Weights of a small GPT-style language model, trained from scratch on English Wikipedia: 2 heads of 128, LayerNorm before each block.
MLP neurons of a small language model. Each row is named by its layer, matrix (up: input weights) and neuron, and shows model dimensions 144-239. Each number is 50 + 12 x the weight over its row's rms, rounded and kept within 0 to 99.
A block is one neuron, or neurons of one layer that tend to fire together. After each block is what it responds to, as a language model described it from the Wikipedia text at the highest values.

L3.up298:52 33 39 59 48 35 62 32 57 78 49 37 43 45 39 63 54 60 64 23 50 55 54 75 57 48 74 48 65 40 54 37 61 54 52 46 37 58 77 28 46 60 30 42 45 68 51 59 58 60 65 63 72 43 51 47 60 29 06 47 49 40 46 48 47 58 60 61 36 57 56 41 47 49 80 52 51 62 64 36 47 47 60 44 51 46 46 37 53 66 42 54 57 37 23 58
L3.up413:53 59 59 81 51 38 36 50 49 34 44 44 61 51 35 57 55 42 57 59 40 36 56 27 62 79 44 49 68 26 45 67 41 28 62 56 68 62 75 41 57 29 52 67 45 43 57 57 51 25 59 17 70 40 58 70 51 63 50 38 41 52 58 25 57 64 41 56 45 46 72 41 57 38 65 44 50 50 48 41 52 29 34 55 39 57 39 48 46 53 53 57 41 42 55 41
L3.up539:55 49 55 57 63 56 58 51 64 44 34 68 44 47 14 64 49 32 34 57 47 54 53 41 60 76 59 46 57 36 56 39 37 25 42 73 70 45 73 39 63 54 54 40 36 49 45 38 55 49 69 44 68 68 57 48 60 16 26 45 43 59 67 47 45 55 62 68 62 73 35 55 58 50 74 44 53 43 63 44 53 42 53 47 78 53 44 65 69 82 42 25 68 33 60 53
L3.up772:48 45 55 69 44 59 37 33 55 58 42 59 46 55 49 53 54 42 62 63 52 51 51 46 50 44 43 41 49 52 52 72 46 51 57 58 51 51 71 29 62 36 30 53 37 31 50 53 52 50 44 52 65 40 58 49 29 45 57 18 54 35 37 20 51 46 55 47 55 38 35 41 47 46 73 52 50 67 60 44 60 07 59 59 50 51 48 39 59 52 56 33 57 32 51 44
Sentence-ending periods

L10.up824:40 62 42 58 31 76 59 40 54 41 46 73 46 34 50 51 65 49 63 53 50 53 51 67 51 58 56 62 57 47 46 57 55 55 48 30 66 61 66 30 53 45 61 69 47 71 56 53 57 54 61 54 55 51 43 59 27 40 76 77 46 36 50 32 52 45 81 57 38 39 51 64 58 53 48 41 43 33 48 54 60 48 58 55 43 55 56 55 56 47 51 79 63 57 48 48
Start of year numbers

L3.up214:70 58 26 62 50 39 47 55 60 31 43 54 53 52 53 46 72 54 58 72 31 65 43 59 59 45 56 52 53 41 69 56 55 43 43 32 39 74 50 59 63 55 57 42 76 47 62 66 47 42 31 56 48 67 60 54 47 38 66 59 47 64 45 42 61 59 37 50 45 47 59 56 42 51 47 56 44 55 30 51 51 46 35 24 46 39 40 55 72 59 52 81 31 37 16 51
L3.up519:61 58 40 61 63 38 57 57 63 48 64 49 29 61 45 87 42 82 52 64 61 35 45 53 58 64 47 48 47 39 57 51 58 81 48 50 53 66 44 48 52 56 43 38 52 45 53 58 62 44 46 59 44 58 38 51 50 36 67 31 59 50 49 34 56 74 45 63 58 62 39 61 35 53 47 54 59 54 32 42 36 41 45 41 53 44 39 46 56 58 38 56 46 67 42 49
L3.up583:59 51 55 50 51 64 55 56 79 32 62 64 28 40 43 42 56 53 48 43 50 24 31 61 47 47 45 51 38 60 58 58 52 41 42 60 42 45 44 71 51 61 35 62 64 44 36 69 35 51 51 58 50 40 41 55 54 46 36 53 46 55 58 43 39 23 59 29 47 70 55 25 49 75 62 60 49 52 51 40 50 64 55 41 44 30 45 55 58 54 27 44 68 33 16 53
L3.up813:67 52 31 54 58 68 52 73 69 37 57 51 50 60 34 58 65 41 43 49 24 51 48 47 56 56 50 48 56 35 68 49 21 10 53 56 36 63 52 41 61 49 36 38 30 59 66 42 44 59 42 52 43 65 59 46 33 56 59 60 56 46 60 41 53 51 59 35 55 56 51 41 40 67 50 38 50 45 54 51 63 50 41 52 70 57 54 51 34 51 56 54 42 55 51 65
Word-initial n fragments

L12.up5:40 55 44 46 42 62 58 52 37 55 23 43 68 35 58 60 58 29 71 61 63 32 48 34 73 59 66 69 55 50 67 50 26 53 62 36 51 52 65 52 43 32 44 67 42 28 51 56 60 59 42 74 53 35 63 35 46 42 25 47 54 43 49 44 49 80 53 48 26 59 55 76 44 49 57 28 29 37 56 64 78 58 56 56 54 50 44 62 48 49 41 62 31 41 39 43
L12.up290:51 74 36 61 56 43 57 63 54 34 44 62 47 46 15 63 81 37 63 72 44 58 48 53 65 72 57 75 33 35 61 67 63 46 47 38 71 46 45 70 34 44 64 54 59 51 27 54 52 37 63 73 47 31 46 57 63 52 60 57 62 58 36 59 51 51 34 42 51 55 81 62 34 57 47 35 58 58 48 52 73 46 58 57 57 57 49 62 45 46 33 68 49 73 29 45
L12.up490:51 59 55 36 42 38 67 62 25 63 60 64 52 62 45 41 69 59 40 52 58 47 57 42 45 45 53 71 46 55 46 35 56 35 53 31 91 52 44 46 73 42 52 55 41 47 63 41 49 55 43 65 34 55 24 47 54 46 65 64 44 75 59 43 44 43 47 51 66 49 55 50 62 44 34 50 38 40 31 40 40 49 45 58 55 60 59 51 41 45 70 41 50 69 40 61
L12.up701:52 56 35 35 62 75 48 57 43 45 68 41 58 52 46 53 68 53 44 49 42 41 46 47 53 44 42 44 33 59 59 57 61 63 48 47 95 66 54 62 68 40 70 33 32 51 34 49 55 28 69 57 57 52 41 43 52 48 54 43 63 45 46 51 42 45 55 61 41 44 62 52 61 48 52 67 64 50 21 74 58 54 47 87 47 63 53 34 65 47 69 59 69 52 74 48
Completing word or year

L10.up918:51 69 66 68 67 53 73 40 45 34 61 73 44 71 60 54 56 58 51 48 41 49 45 34 40 57 31 78 62 53 66 42 42 52 59 49 23 42 56 24 54 61 62 48 36 63 55 56 55 47 54 28 31 21 27 47 26 40 64 54 59 71 79 57 41 75 40 66 62 41 64 57 54 51 50 47 52 46 31 40 42 48 37 54 42 65 36 49 39 49 54 44 49 33 54 47
Word endings, heading closers

L3.up199:64 56 44 53 78 61 50 64 31 75 55 44 53 50 46 41 59 67 43 62 48 51 68 37 54 55 57 63 43 46 44 52 31 62 55 57 50 72 39 54 62 43 37 32 58 50 45 39 70 44 47 44 38 53 74 45 42 30 61 45 48 67 55 45 56 47 42 66 41 48 51 50 57 46 47 39 49 42 56 42 76 45 59 56 73 38 44 59 34 52 43 44 67 29 66 30
L3.up732:40 50 38 52 39 40 47 40 23 57 37 69 53 57 51 42 57 36 34 54 47 34 53 32 77 56 38 43 47 77 34 50 23 68 65 39 41 70 72 58 54 37 39 46 53 56 64 52 33 48 59 64 60 38 79 35 57 40 58 49 51 65 69 37 66 56 54 72 45 60 43 72 56 61 44 63 51 50 47 52 49 46 45 50 46 43 47 39 34 51 57 29 62 49 52 50
L3.up783:47 59 66 64 53 38 46 60 50 44 33 37 61 48 64 65 48 64 48 59 64 39 34 40 54 67 39 47 37 67 46 40 36 47 53 39 52 46 48 64 75 29 63 51 41 35 51 49 61 70 57 49 65 43 60 49 62 53 41 43 36 57 61 52 54 58 48 58 50 46 48 57 24 63 42 70 63 52 25 45 54 51 34 39 45 42 46 42 37 49 53 38 63 47 68 22
L3.up854:59 34 35 68 34 48 59 69 49 63 34 18 45 52 38 55 36 54 50 49 62 62 60 54 64 57 64 49 44 35 44 58 22 25 52 55 51 46 61 45 54 40 59 60 62 42 50 33 82 40 51 44 51 43 47 52 64 51 38 57 55 54 64 31 48 42 53 67 53 33 55 38 62 51 28 48 37 35 38 45 57 43 60 39 59 59 36 59 38 47 63 46 42 59 35 65
Place-name word endings

L10.up253:72 64 14 53 47 58 52 53 50 44 47 27 51 40 41 61 45 51 40 59 54 46 59 42 43 55 70 34 36 53 43 54 57 47 54 39 53 65 34 58 54 29 43 44 61 72 42 55 29 60 44 40 62 44 67 45 33 80 53 52 49 64 47 48 44 50 47 43 59 53 75 32 37 45 53 33 55 57 34 44 34 52 59 55 56 62 51 43 73 27 63 64 53 54 69 57
Day-of-month in dates

L10.up882:51 61 85 58 44 64 50 55 52 56 55 56 46 47 42 52 37 64 77 31 35 42 52 40 45 52 39 54 23 66 60 39 52 42 54 72 50 62 41 41 44 39 34 53 59 20 53 55 66 51 45 46 56 58 48 51 74 50 47 28 64 45 73 59 53 49 38 53 69 53 60 55 63 54 63 69 58 55 61 38 22 51 37 52 55 51 47 47 53 57 46 48 57 46 35 42
Start of verb objects

L3.up51:48 40 62 51 55 68 66 63 44 49 55 66 54 58 30 53 43 60 45 64 70 23 40 53 50 41 69 52 49 45 42 74 35 48 50 57 39 43 48 36 56 62 53 88 59 46 45 30 43 51 52 64 52 34 58 26 57 50 47 79 48 50 48 32 55 53 35 46 44 66 36 52 24 54 49 58 47 59 53 56 53 48 35 52 57 62 72 47 39 34 57 74 58 44 58 43
L3.up53:59 48 69 51 56 42 43 38 63 42 25 58 54 39 53 62 46 54 80 49 48 22 51 58 36 38 58 36 37 65 39 56 48 56 37 28 37 66 31 46 56 41 74 50 47 47 54 39 35 63 58 50 53 63 85 46 41 35 54 60 35 68 34 42 58 47 29 41 58 57 59 61 39 45 33 34 37 40 24 32 16 58 52 47 23 60 50 52 33 72 51 28 42 58 50 59
L3.up208:55 44 58 43 58 52 63 50 26 55 49 45 32 64 32 61 66 62 55 36 49 57 42 47 52 38 41 57 55 32 64 49 56 42 43 59 51 58 30 44 65 44 76 57 54 39 28 33 52 47 54 23 22 45 55 44 58 51 43 50 42 61 46 51 71 55 41 38 30 48 31 58 29 56 58 56 38 76 44 52 47 57 51 43 49 65 52 20 34 53 53 56 65 14 38 29
L3.up728:62 47 64 31 48 70 48 40 48 51 42 42 56 74 47 64 44 66 52 36 34 37 55 05 50 41 36 50 24 56 48 52 53 58 54 47 51 38 44 63 38 45 55 41 30 61 56 40 41 57 58 47 51 47 66 65 39 71 43 45 62 30 45 42 63 78 48 37 38 35 52 31 45 60 54 65 39 42 50 66 40 41 19 64 48 44 70 53 39 54 36 75 53 44 57 50
Clause-linking prepositions and conjunctions

L12.up166:29 54 57 63 65 46 34 27 38 67 44 49 53 41 44 66 29 62 52 47 48 67 61 44 71 58 58 69 42 42 53 41 47 44 43 44 65 31 49 59 66 43 50 58 40 46 46 35 29 59 71 51 36 71 54 31 54 34 42 47 32 46 61 38 54 52 69 32 56 56 61 48 59 30 39 40 29 52 41 36 45 21 40 43 51 55 62 69 56 65 38 53 43 69 40 54
L12.up201:39 18 51 57 47 49 44 33 56 45 53 47 45 45 67 52 36 36 35 52 55 48 31 49 70 21 44 49 56 46 81 32 67 50 48 37 58 52 80 73 53 29 31 53 30 54 46 67 61 67 55 58 51 53 51 57 66 53 32 45 49 65 34 57 40 59 32 53 54 73 45 48 36 39 44 45 41 54 60 39 41 37 36 45 67 55 63 48 44 47 53 30 57 30 53 50
L12.up446:44 82 59 53 49 42 00 42 47 52 53 47 35 69 52 24 63 40 56 59 44 71 52 40 41 48 47 44 67 42 52 38 55 58 75 57 50 55 54 50 54 63 41 40 53 39 51 59 43 61 65 43 38 75 46 51 47 31 38 59 35 58 30 67 60 48 31 41 28 42 66 63 52 50 59 48 58 44 48 57 46 47 16 38 45 43 59 66 65 56 34 37 34 79 32 42
L12.up989:49 74 47 73 57 49 46 66 60 60 49 63 49 54 45 55 51 55 60 53 43 50 59 46 45 34 52 58 57 12 55 54 58 41 57 68 62 48 62 23 49 43 26 45 31 41 52 43 45 59 64 57 28 42 38 34 61 19 38 49 54 51 48 40 35 69 68 43 42 71 47 53 43 65 35 49 54 43 52 46 63 35 49 36 52 27 62 42 61 49 56 51 37 52 28 32
Sentence-ending periods

L3.up338:52 56 63 53 60 42 41 48 38 49 41 41 52 50 37 68 47 29 52 37 22 46 44 36 41 36 48 68 34 68 60 43 66 54 54 54 59 47 58 41 43 53 71 67 52 50 46 58 30 65 41 48 49 43 55 77 94 70 48 65 51 47 53 47 55 55 38 50 55 56 32 57 37 60 53 51 64 57 37 43 60 47 56 36 46 44 57 50 57 47 61 60 66 58 72 35
L3.up678:54 50 66 53 61 57 57 31 50 36 52 56 58 50 70 31 65 40 57 36 78 38 37 36 46 57 65 52 65 56 66 69 63 44 27 31 28 64 42 33 66 46 49 30 46 49 45 53 45 47 67 60 34 45 36 42 65 42 42 48 50 44 64 45 59 47 17 69 52 60 60 52 52 40 39 60 24 55 49 40 69 52 40 32 54 33 46 47 51 37 43 43 50 51 48 60
L3.up744:73 43 49 49 53 51 57 52 40 76 62 51 72 75 60 38 30 57 57 47 54 47 47 61 61 54 41 35 49 43 51 46 56 35 42 51 31 66 60 17 49 48 61 49 67 55 68 57 60 38 53 42 53 40 46 47 56 29 46 71 72 44 28 38 41 27 42 65 43 70 59 38 45 55 57 41 46 46 60 49 23 43 54 26 57 44 64 35 57 43 60 48 56 52 57 56
L3.up824:55 55 61 60 62 18 57 51 66 30 51 47 77 66 64 48 35 43 62 34 57 24 34 41 60 44 56 55 20 30 35 54 50 55 45 23 40 55 67 34 53 49 61 55 52 49 77 53 59 51 63 54 53 67 51 45 52 49 23 42 34 53 75 49 57 39 39 55 55 53 41 53 65 53 50 45 51 54 48 64 44 65 30 38 55 24 54 38 52 56 53 40 59 60 34 55
Heading closers and mid-word pieces

L12.up34:61 52 63 44 30 44 48 55 33 39 32 58 48 58 39 40 48 42 62 36 57 52 40 47 60 76 51 55 45 32 47 23 49 56 54 71 66 41 49 46 49 44 52 55 42 56 59 53 43 53 36 34 31 59 29 49 32 62 46 49 31 54 55 21 54 45 52 54 42 42 57 49 56 52 48 23 56 69 30 74 42 52 38 45 48 44 22 60 47 49 62 39 40 80 59 52
L12.up235:19 53 36 75 51 34 31 44 60 41 57 58 52 64 33 55 45 28 39 61 39 46 56 45 57 48 33 55 33 46 53 54 63 37 49 64 53 47 40 45 68 57 42 52 70 46 58 40 40 53 44 51 55 64 50 30 36 42 51 59 66 46 64 60 55 52 40 58 44 74 46 38 45 32 63 42 38 63 59 64 62 36 50 45 34 45 44 49 42 35 58 37 46 66 64 53
L12.up884:71 57 52 44 52 61 56 55 55 55 49 37 52 50 51 45 78 32 52 69 74 57 54 63 68 46 51 38 45 50 27 66 77 64 61 62 63 46 55 65 54 50 48 42 48 39 60 42 49 57 41 25 51 50 34 49 56 47 65 62 64 61 55 39 49 48 55 15 37 63 69 40 57 65 62 54 46 46 48 59 51 38 53 50 44 41 74 37 58 54 44 64 35 58 64 45
L12.up977:68 45 29 47 50 41 48 64 55 30 58 56 59 63 61 62 43 51 77 45 64 55 57 35 67 37 32 50 55 40 43 44 52 50 63 66 45 18 53 54 61 51 61 45 44 41 63 69 59 61 52 53 41 29 41 63 29 35 60 65 39 40 54 54 57 68 46 39 53 46 60 47 43 69 42 51 33 44 42 41 30 43 51 36 73 34 62 41 61 63 53 36 48 60 45 47
After a person's name

L12.up513:35 62 46 52 42 44 49 58 51 64 70 52 65 55 42 68 46 45 61 67 45 32 62 63 70 37 52 49 63 47 72 54 62 41 17 51 44 49 26 56 42 73 69 73 43 38 62 44 37 51 52 59 50 46 58 31 53 66 57 42 72 44 37 37 54 40 35 63 59 79 50 66 49 37 34 54 65 45 74 59 43 46 47 60 47 26 62 33 63 52 59 40 37 47 64 38
L12.up517:48 46 51 65 56 64 31 62 30 58 67 59 59 37 61 54 56 61 52 61 45 54 52 38 38 52 58 63 61 37 62 52 47 39 48 59 35 56 28 34 17 59 68 58 50 38 24 28 39 60 48 59 70 66 32 42 45 54 66 33 07 30 53 29 36 60 35 56 47 53 58 71 38 41 50 71 49 56 44 40 42 59 62 50 49 56 68 49 56 40 53 53 59 51 42 35
L12.up619:41 56 83 51 42 57 45 57 66 41 50 41 51 60 55 74 57 51 44 57 55 73 56 64 46 55 36 58 58 52 20 41 37 30 60 66 51 56 58 53 18 51 59 42 50 39 42 41 56 47 54 47 60 63 53 39 53 47 59 39 48 53 56 52 58 15 60 54 51 39 45 49 48 59 56 59 72 48 51 46 53 49 33 45 59 53 50 44 41 58 56 40 67 72 52 45
L12.up690:78 60 50 39 62 37 45 46 40 47 67 43 43 32 52 66 38 56 56 53 35 49 61 48 52 66 55 35 50 64 60 48 50 53 45 51 71 57 46 61 30 35 54 37 50 47 61 63 43 68 47 63 48 73 49 55 40 47 35 57 48 35 53 37 48 47 54 58 60 70 61 54 38 34 64 37 57 54 53 43 36 42 56 67 56 60 70 54 61 54 45 28 63 42 46 22
Split verb word endings

L10.up796:40 74 28 61 77 55 41 52 42 43 50 59 54 48 52 35 41 51 50 57 55 40 41 50 47 47 48 36 72 35 79 62 55 46 49 57 55 49 42 46 36 46 51 71 41 52 66 51 60 47 53 36 43 52 43 43 48 51 47 36 55 39 66 45 50 51 43 35 63 63 54 69 72 54 27 57 57 30 42 50 41 41 39 56 45 33 45 53 46 45 40 59 68 69 40 34
Sentence-ending punctuation

L10.up289:40 36 65 44 45 45 46 43 40 56 34 35 42 47 57 38 63 26 60 64 46 64 64 61 66 56 56 51 36 68 44 32 51 46 68 66 37 64 51 42 64 50 53 51 37 59 46 37 34 43 47 51 59 48 62 54 40 30 59 49 33 63 52 36 59 50 60 63 72 42 49 49 73 47 36 30 39 84 48 29 37 61 78 45 54 26 45 41 62 48 53 65 52 58 48 47
Word-completing suffixes, esp. "-ed"

L12.up83:57 68 77 29 60 56 53 43 39 54 69 30 55 46 40 57 33 48 62 41 30 31 47 54 58 70 45 59 26 51 66 54 29 41 51 39 38 59 58 71 45 63 31 50 48 54 54 55 59 34 52 58 79 56 46 70 66 44 37 49 39 75 58 62 50 52 54 62 65 63 51 50 52 67 51 33 49 36 45 40 54 58 38 41 58 55 46 32 61 55 32 51 54 52 48 69
L12.up520:65 60 64 39 55 55 47 51 56 42 76 68 55 57 58 41 39 59 63 61 40 36 58 50 72 52 34 53 63 46 82 46 68 72 64 45 33 60 64 52 21 50 52 47 53 42 65 48 53 54 41 56 71 50 68 55 71 32 52 19 44 63 67 60 48 17 45 56 28 48 64 35 48 45 58 69 44 68 29 39 52 42 48 53 41 53 68 32 50 66 39 49 41 52 52 41
L12.up584:43 59 32 55 38 49 52 54 48 40 40 54 51 56 41 36 51 38 61 45 66 53 37 36 56 42 39 63 51 51 66 34 29 50 55 64 59 47 56 58 32 76 53 60 71 58 63 35 54 43 46 53 50 43 44 48 61 50 68 38 40 32 63 49 61 30 48 53 33 78 36 10 39 57 26 51 53 46 61 30 62 35 67 47 42 56 54 46 66 38 39 47 39 72 28 51
L12.up792:64 37 43 38 49 44 47 39 58 44 68 78 27 57 54 42 70 53 66 45 49 36 51 66 59 74 33 41 39 59 45 30 77 39 64 55 41 62 45 51 55 56 36 45 61 56 50 51 52 32 33 38 47 62 45 44 63 58 50 45 57 46 64 65 44 50 46 51 49 38 46 69 60 59 68 74 64 51 40 56 46 46 27 56 39 36 34 26 39 45 54 52 38 49 62 43
Split word fragments

L12.up113:37 51 36 42 64 28 47 45 48 42 28 56 40 45 50 46 57 48 52 81 67 86 78 52 51 45 32 53 38 41 35 56 57 59 37 34 51 53 63 64 38 41 31 70 61 51 49 67 37 61 62 57 50 58 40 40 55 45 47 41 55 53 75 53 49 34 71 32 50 66 44 48 38 59 34 53 54 43 35 46 42 41 41 45 73 42 52 27 54 73 39 51 60 67 68 57
L12.up265:50 36 49 50 58 52 57 22 37 58 30 60 59 49 27 76 55 60 59 23 60 44 71 59 68 53 66 59 58 42 65 59 32 34 47 28 47 64 66 47 33 35 31 47 66 51 40 50 45 29 58 49 53 55 32 40 47 51 42 69 44 52 52 35 34 46 47 49 44 65 44 48 29 59 43 86 82 55 64 49 53 63 46 61 40 44 53 61 50 46 52 67 35 42 47 62
L12.up472:42 51 65 81 43 39 40 48 62 53 56 36 52 22 62 58 55 51 62 82 47 69 40 51 59 74 52 62 50 36 61 46 55 49 55 53 22 63 54 50 59 88 62 35 43 15 83 22 60 57 59 48 45 53 30 39 34 69 40 61 61 63 37 54 44 63 35 47 38 46 54 68 63 45 44 63 55 43 40 39 28 70 47 49 37 63 53 23 37 47 52 31 46 46 52 57
L12.up1000:76 61 51 67 51 40 26 43 39 29 47 35 42 35 36 66 37 54 45 39 46 55 59 59 52 63 50 46 66 73 54 24 56 58 55 39 54 51 27 50 30 67 69 51 77 55 48 44 46 55 63 58 52 56 70 56 50 41 55 57 46 34 57 51 31 56 65 71 24 54 36 59 53 65 64 53 60 67 59 56 52 53 49 62 56 36 53 23 39 45 45 45 35 49 54 45
Section heading closers

L3.up275:44 64 46 59 70 41 75 46 37 09 61 51 58 56 44 66 48 34 49 42 54 54 44 45 30 65 40 33 40 58 47 67 63 40 45 46 41 53 37 60 28 70 47 35 69 48 49 53 55 60 74 64 50 23 76 41 51 38 48 70 38 68 65 47 37 60 49 51 53 38 57 54 42 59 46 58 33 58 35 50 87 49 45 64 45 60 51 40 62 65 35 71 19 61 55 57
L3.up398:54 59 48 36 67 50 47 61 44 05 72 55 55 50 46 44 62 68 53 56 59 54 44 44 32 43 22 48 38 54 25 67 68 59 41 62 43 62 51 23 35 44 41 57 42 50 44 56 46 36 53 45 39 39 45 69 36 58 59 62 57 36 62 70 45 62 57 30 57 61 54 53 31 40 53 51 26 54 51 44 42 39 45 54 46 52 42 47 69 83 50 59 56 61 23 47
L3.up699:33 48 36 54 24 44 61 69 50 26 61 65 63 58 50 60 45 37 39 52 49 39 55 54 19 67 62 50 63 49 53 53 50 55 53 51 70 37 59 42 40 68 52 68 60 54 63 46 31 54 47 63 56 50 30 44 49 50 54 22 57 30 37 44 49 29 37 71 34 48 46 51 52 48 57 65 49 48 45 40 51 34 27 50 33 51 49 59 71 49 20 45 64 38 40 61
L3.up982:66 43 42 60 47 26 59 45 36 31 54 64 57 60 56 36 29 36 50 41 54 34 35 48 48 38 44 37 55 57 36 57 44 36 61 50 42 61 45 45 26 46 58 34 36 52 37 41 67 37 55 25 48 30 34 38 41 59 32 61 65 60 46 42 42 43 33 51 69 59 49 47 44 84 58 59 61 72 36 63 51 40 49 58 45 33 65 40 71 48 48 73 74 49 61 51
Mid-word piece after split